Weights of a small transformer language model: a variant of Adam for these matrices.
MLP neurons of a small language model. Each row is named by its layer, matrix (gate and up: input weights; down: output weights) and neuron, and shows model dimensions 0-191. Each number is 500 + 40 x the weight over its row's rms, rounded and kept within 0 to 999. Numbers have three digits each. A neuron's up and down rows have the sign that makes its largest values positive.
After each neuron's rows, "raises" lists the tokens whose logits its output raises most directly, leaving later layers aside.

L8.gate154:472499474489478508440562472534517517511481424425512476501517454457545517449485555484568493504469488473549424510487560556491473470509549485442462520540516513471520493520466438558511479526490478504561527520480492456541467495478520524538446460459479502477518479553440528537429485569502586469515492483486503626488500492543510584555543547397506510493537453531508434510485515427548443478541508536504393580444496512518533566488523544437561588497540493591533521515431466509497496530479530497503440495446506517492581458521558476482459536515515486503527542529498498602482525464443463509
L8.up154:546484444475534459477537533573490488500522454459503430450512519547482488549528399521525505514535469467559467460520531495475463469555524444425488489498491483427560545593520482506505480542431459488478579485493451492439481522492474524514576517450542510529458495527574559465540440480529478542508536557501514499616493535497551556502490540500510530538553503545521452508449434534461492525493445519582547505521525494522562502493521482468529538546447490556511455497494472593458452545543538549462446477419496473427470441555477438482485504455518515494549544438533438542506540512540471562
L8.down154:555435503476517458472434446481518451535494525518510570581503516538487497511512508539474566471471509510439432501368539474522498498504475511579480533670508516588469507504558489508526418545519527502485486543509575543504503476541513492560477432510485504501532400485525461454483543487513501471495502510461465489469505508509478435540513469524504441453465563494502499477529546473453532478494521444457523497546504513544446475504499502527488519533558549459432523463508532377501513468528462455414481486514488472604481525426522530489478459510451480475537503574521511515469512526503582502
raises: "U", "I", "K", "T", "M"

L11.gate676:476476489465495498478537485478493465507493467460536532548436460561506508536509406429524452445531451494482447559447494532491535504425582425491411520486553493557531452402550534453473533562501509488548520487503533549457499630521551470506492549486542591542544488503513478476473486470521490462444522541545541457478502511533491550470517562576453515464528518437482481485444513489505495554517478523450529559520462542593550545510505504490497492561564560447508491470485491452472551526477452546540438492545456495431433499458486549483545566480511553532512514507455511465523433491513478454
L11.up676:498490505475557580510482495508456552514571459515471599569447528569460477580465480480524547464461473498484528535530524473535537436482452538520475521536570488511474531453482467501547536447492563514484472490519528483502493491530506469561539542556564450462526496518513391475509481525450484541561435513547482533473498494593512506549435504484496562518510522487472500539536473520546455550486486446524550464516529485499555506481572496526515440469485450426494535494541479501491507461545432502493466437458440561496457496527504511516573454443526511616594530518477543537509528391437546478
L11.down676:511539551510399517515558460532513532501521440550492490490499435537597479483506479509514546445491536511516475453522516398483395539524497458519534481551555504500513491589466447503502561455506460470544457534452495513551521464552494437472546471496453437469583572518529499471515506539523548511457547518544443533484484503462502483478511563482530514533472512454445430489496494559579548493475486515467471535463526422401501481444458455508474478435529483487552522452456508551468539508511491436503520415430500500469534440476582421456488481561480513476506462477466486477443562506491548480
raises: "ments", "ment", "ground", "thing", "time"

L10.gate648:571509531490442553497576512426532537487483545508437479423499544517493506512538508531488455385495498490495446492485477547505553412452477471473529502421467524481585494537533470408554475447566515506519488476449372514509496542463528509513492500555506464458504501588516445515499492476520498555496483491596530500482521542592461443511438476467492496535485468500495463505449458471423436505477577478499484496529510496453509456510480497511539512523416523466519506506568423511469543499554489472557493505516531410479461527518400522482508577535524528524425486496465511490462498467452468485
L10.up648:535453466490488551512526501497557505452539466574492512472421558544494558487471445478500523501523493436513459416447479571484524446530462547489597560548525555504522475491498435541444506510508500464523564462519511600445444453541490541486519419482527505454467471475448476488481514467512493524496528535463457537554448482577496464437487571530559488417495482440531439472467535496525447483475521485455471417512510505468566470446545483572483493523570449448478486497544526476550501483442448548521506500460433561408487533573516523489521536484475551512446534470470486451475499503468435524
L10.down648:546538461522458505560412455567503514495507496489530545516506457544496510485467469479500535533485456487520502469521521553458455538565490554555576562552469497475502476474510545573425493469456479509440559472468599553429541486557500471489508428505511523530529400470478465455483477474577508471548471445434499523542366463507505504469554486522479484508559521491488473509517554504510535438446471506522527492429518495454516542500511532535474490396526451521409538500541542446524443512522567544476498471463452553489482486589525509569527529500452528471442538443503448459501535526494494500
raises: ".", ":", "\"", "-", " and"

L7.gate357:494527506559512483485543506533446500503512488454436512455530526483551443559433448427483469510434484496595459502501539524563535526484453495529473504466517518520530508469485512533604494462448492547563518530473528376476494516477536448465475559551495483499494542518488479592481471529523514570564460484565439491550500555478480510558503532493482570576534509562502493473511497485468456556465541458493546561459483412511457410554504556447527501481524590496497433493538507493533538520503608475570525462482539493574522520518451495473469498468536532531450516532477466530511457545509469435
L7.up357:398430490527500486515517494511450471500463426470477499554434554530522415573449545416447463438463492513567481483477520534490562519496474527551529535516501537550527448469471505509540464425511488487511501482510511455543435512543501529460542506492518493513514579509422514524461559527525450537531444465474443497478431494499531538496452535532454458500499489577514486513502516465525439451463564484439501386354510474543490529556487550557505485460532496607517430491545509550521468539536502497520486504502502487546524467452505462518465419457517519570545496530491441510505484510505462496
L7.down357:493530432521509496524453484510448456480473392554524520603459533512495502589466561507509508485517477497481465496446453605477524536533544646480525503544456475525529474525490467482456501461580522533441449479485491484547485506518503583489583477527502463529503513444422475471451608548481482444462452491439493496477561478501536492451522503471514445446497497520495518539523463512470485498550483495481477434441473467494511564527503455573476500485471436483513442488572431490503467575497474527500474477498475503512553456510511540452481458515481523533519525549469524431560443514465460584
raises: "hi", "ho", "han", "war", "o"

L9.gate443:483389562517560483436531516453540538512418488464473470517443507503501499470521587541475502431514481583453475548463465497538579456499463504504511459474558488444467488455443540544503499531487577517493489520554453439454466509419422435538438585560424509397500499566523467525525520553436525488485443493536529518502461536484458520524494494509535460573487487524450507516445526540542451510476531478499534503530468477531392498545559488458461543547487437459552510557527488474548460516523502474521486519509542442538543528569555514557475465534505510520510473479539532489508488479505465457
L9.up443:518571517425520478473409489492469490432487475489516456556511488496565442529532456509504480493551562469463499481472536479505538456414476442553543595530526506516468445437516490511494517461569532472461472422524488495518459485477536550552481515560438482486501476483503567578466484482497512494504512492513538436444438433511437476524545565554532493520619493510504501475516509528518494539535431487552460448368505559510481491552526470596496462583462499473482442547497526566457499497496555504569423568525471499570506501496511507554547499514524473510484486501484509496485500482555437505
L9.down443:498570470511474449486463524537510464434499495468518489506523514526546447561527495467492475499536513452559443429501504470505500517469550475542525564492543545468432527484494450434442499505504476447466476477501500442493513472553564570545488456499455519510500441478480511518523458489534554568528509560469513464471459487472418510497572500548552543534542535431538563418514503528500457503521436519477486497411557484526475532541513494531527490543584542441436470545523555499424492498429508546514504617493510459561446430517493416553561483497451456443476465484433512521470463467531434553
raises: "\"", "”", "]", " and", ")"

L12.gate153:516565483548491507551503437428466518453525515455489539468546525444489515486546589513439508471562495502418451525515508420431479481473520497406429498480447502484510504533512521507539416465512595466523489535542517466539565521494482488469494550506487484443564537480481485543524553500465466519502534376540482457476515505508565515491499525517449505494449521559501447548476485438438504519466544476555482550550538536538382464499533472473506577441471504533576424501450527566512510571494498499464543510470472420483428567478480513511487462520488480475505525469469504447498566456474471499
L12.up153:493529449471511497440437425500501539554477562440511551509534566542505522495535515532470505518507545494504445483526476442444531479463522527426432529513531454467533551467523538488468542467464565540491446469506512460496487500417506508555461571517529495472503539550491615522477536495533469476526477462496520491460521502490576438546516391470525463498476456495542501574416458515498549543466535575526514518459431495507456512548473544440466527514490545512508416454489456538498452551601558491456461428453521516475551497371446480462484521467537473483528527457475537479512462493516513492
L12.down153:547515547440561515442493529530499453482516465474520424474476415472512515510454490550511435533538568562543521474548458530478530494521454500541496471462578481466446530522509494530523604501547447526498450442488526488561487445432486519503475487489459500507508511487550619555456465437571601495502545457510509540509494526516452503523538520515513481445468483541464454432545540488535504491525500434466498529513607572490496579587464588507465444453503531448419458467527514520467493535477495494552461484474518541455497506505466513504550573535493521503492513535503456547422502497559480538
raises: "\"", "]", "”", "standing", " today"

L12.gate94:500507579493561469500529477539492500547483499512480519567496556501559531511424516558477559559523487558402548452553512488481496479464534510506490605484531417505362546514436429480549535546601473466473468496488526488547426593481593509509506491519540490452548522565470493487526534463436491568485458553530460435516450521486522529482477481479413489424551504480524506475542481500479542495467495474487551496457457556549514489490488492577461455519523516465516448509533507540486448456475484517524449585524513585448483528465548502467465503476487511454497486529463465493480467524500495521
L12.up94:505524603519558473502507489548507503526476527505457538498490552436509578526462485568545484516498475592440545482570484487493530405473614535471444569497508428486419521564451436530525589526514512462485508490503482471491480517517563405580481483483558437479481515554495441529462461468416493555521436514525420471572498502478495509507421494439421508427556534482497481510519516519511527529476450503515516489489487527568530495556478492487457499472523522543575494522514551531499455514473522504513484532472525554443443535506537522511527532472513554453462521525491531442427517522535494471
L12.down94:506500458493568476508476522519460497501501451542486492501501501519450471451504485532554530457589533480429564463448521505458493534543491533549523513567632460614451517483575559525453493472573509519498543472553500505537502474548531538442515468543466547536526573446545502440468494554511461521436422494542559516430479522482511440433563487454445518466434464499497515474543458527491496503541509514508473496465540408503540534545496479566509481484506510487474481527532598509542484551429471509474491483473530525502461511403521514468549500523533479446582533462482525490493475452406512523
raises: "gi", "g", "da", "ta", "d"

L8.gate480:508513528519537522550553550481535570506499572520475456523439461482463450493484523513476523429495526568478476500513536527466446403478495502625468422494520511519459479359468591452499577429539617565476489489502453534446525536433482506516465501508521521566522501524507542500462490532460530499505505477539419471482501527514522491545498524550454486542505462455525533505503485511498484532545549472452469415481514432485549501536449499482546542482523485548554559452471529437536474457485473549602519483521517505492546489493481526438449460440458537505462510544542467524469486523459470476
L8.up480:483512545452473515559487459443461569443519478504520469503466466516550447449507518522448459536496571523480505557479530512567500466404499464466454492497541545533587496483541513478564433424489497509526483464479542490495500510459468517439469488471485414520501465542511506445524466459431504484472487457441457473524506557490529425481509505492479548521477423529568496583535542480457480547545543527510468457576467556473511490495551434447481516486483557549498514491530503527552547515414492552551407462475518444503537437483573559517408486537558538442519561454515440493560516466487484460
L8.down480:488442488528498506525495483497511495538468424460488476516497491448498424492520467563428508471467499521543513462495455595450444449497447494521515470437479579582508521516538566496525528487567520560446479514532532465515529504519509602569505436458489474478555438475498508457519470546515487484433477480535458522521585538564484509525460553594487474489557461469586500541475524501496532588530468506468423520511501523477483515424540448461530480547520481517583515503557554501511539424530500565521427499469493485475502411545485511552476444482514478431476459484546480489542491443430441489
raises: "ical", "here", "most", "ically", "act"

L9.gate447:559535493538522497545528455435478561546500534533485508438499530437493475542466497492498481492403489480520437437437544483504497506519497443475476457540514495520474478504482508478497473436421495558531515471510469503449481507457481466529513546508474523482513606469513507489477509518526526488606482495578501498620501530405546530509460543533462557512469475465500529472463466521526477469524594467497536449507462482524501524447446478594563556468524507465479433540470552494482548567530536521494399442524528498489409489417505546480550502485492480532517465537545551452432483513583554555
L9.up447:564489529496538550443550476468537485417481524480552425481460480494491459456541527582515508425483478489427485465534557551451457425457554452501433487514537550506452518528466434444454474468516476563525567535530531508551504509487540575467454501509526520545598507497489505481475487467527484520489453495541506505520535539513500462560505425479509576524430521490496521445521526543502476529465477489515602552497513574507495493476398513519450569526513473465430553521447521528580478550467503505452437431505487504501444523484495504500487489498507492444492483593571510436459449553540485445
L9.down447:528469485513439503510542485501478548442546496489548488521528503519528460504466551493519470501447486512499417434469550521511508552562555471447493530574476471555453466461472434494495519456509481528541538507506459548502461427493551470513569456471488494510499532502498517459422473530490460466553498501523524492564512567470510445467443469483462596534483491459458535505430592466508489468475595527479552540469517507508402560495410404541482519462530476481408424557482550508470566521521511567483480500505443552431532489456492467426499542486478549504477514537553529511406488487542546525
raises: "ments", "ment", "ations", "ation", "ship"

L8.gate475:516609469470450462530564471413472503546534498430504471475507494480534494510573534502497500482477492537467564440503482439507519537475514491521606511434484486469477429513454482473452531442523544501542478489484451432569600425569489503461498553480453546470565496501580525450527503530506437520478561429484465541516524521474460546497526462437432515472496459464485484486522474505449582517565519540498412514490459550483469505472520554504527489470549437481502494534514564540404440473486501453513464519409462500564468463582456453488488474475493514485478498480525503537503541516483446491
L8.up475:459559527490506542465537536492464511469503470479486471495439516492526442446531489590438537449582436555469542460534470527509495511474495480552522516509524447521478548416579544502481463498492518493589447475480490441485515509482507576515458492528487541496500484530498550445527453528473441495515545489448494551544527522475527540425503556558454437491508482556496514540517516531449479517478544553476496540514456530487512537503446473546569464443486437509493489545449449486529492592418435439513491509407581489573525473538534471484490535501401546533513556460577534516451446447468504432
L8.down475:519545522589384542557463516476470542538470481513497499495543508520529483482532477514474551455466493469574521463546523520523515470511531498581514504617524450564460514552533505508542475446489538553507459495521465480487532397465523600473558580435500523454493564450490514528524533525458508469596487448501493586538448492533559507399459559515505432564498544527514506550513548515503499514498522441499443514457503479486501558509583528552465482436447505483437479536504494489515510511541488451487494486536550567545522509538482501541414507480480565424514445509495492531478518507486483530
raises: "ically", "y", "ers", "ical", "ée"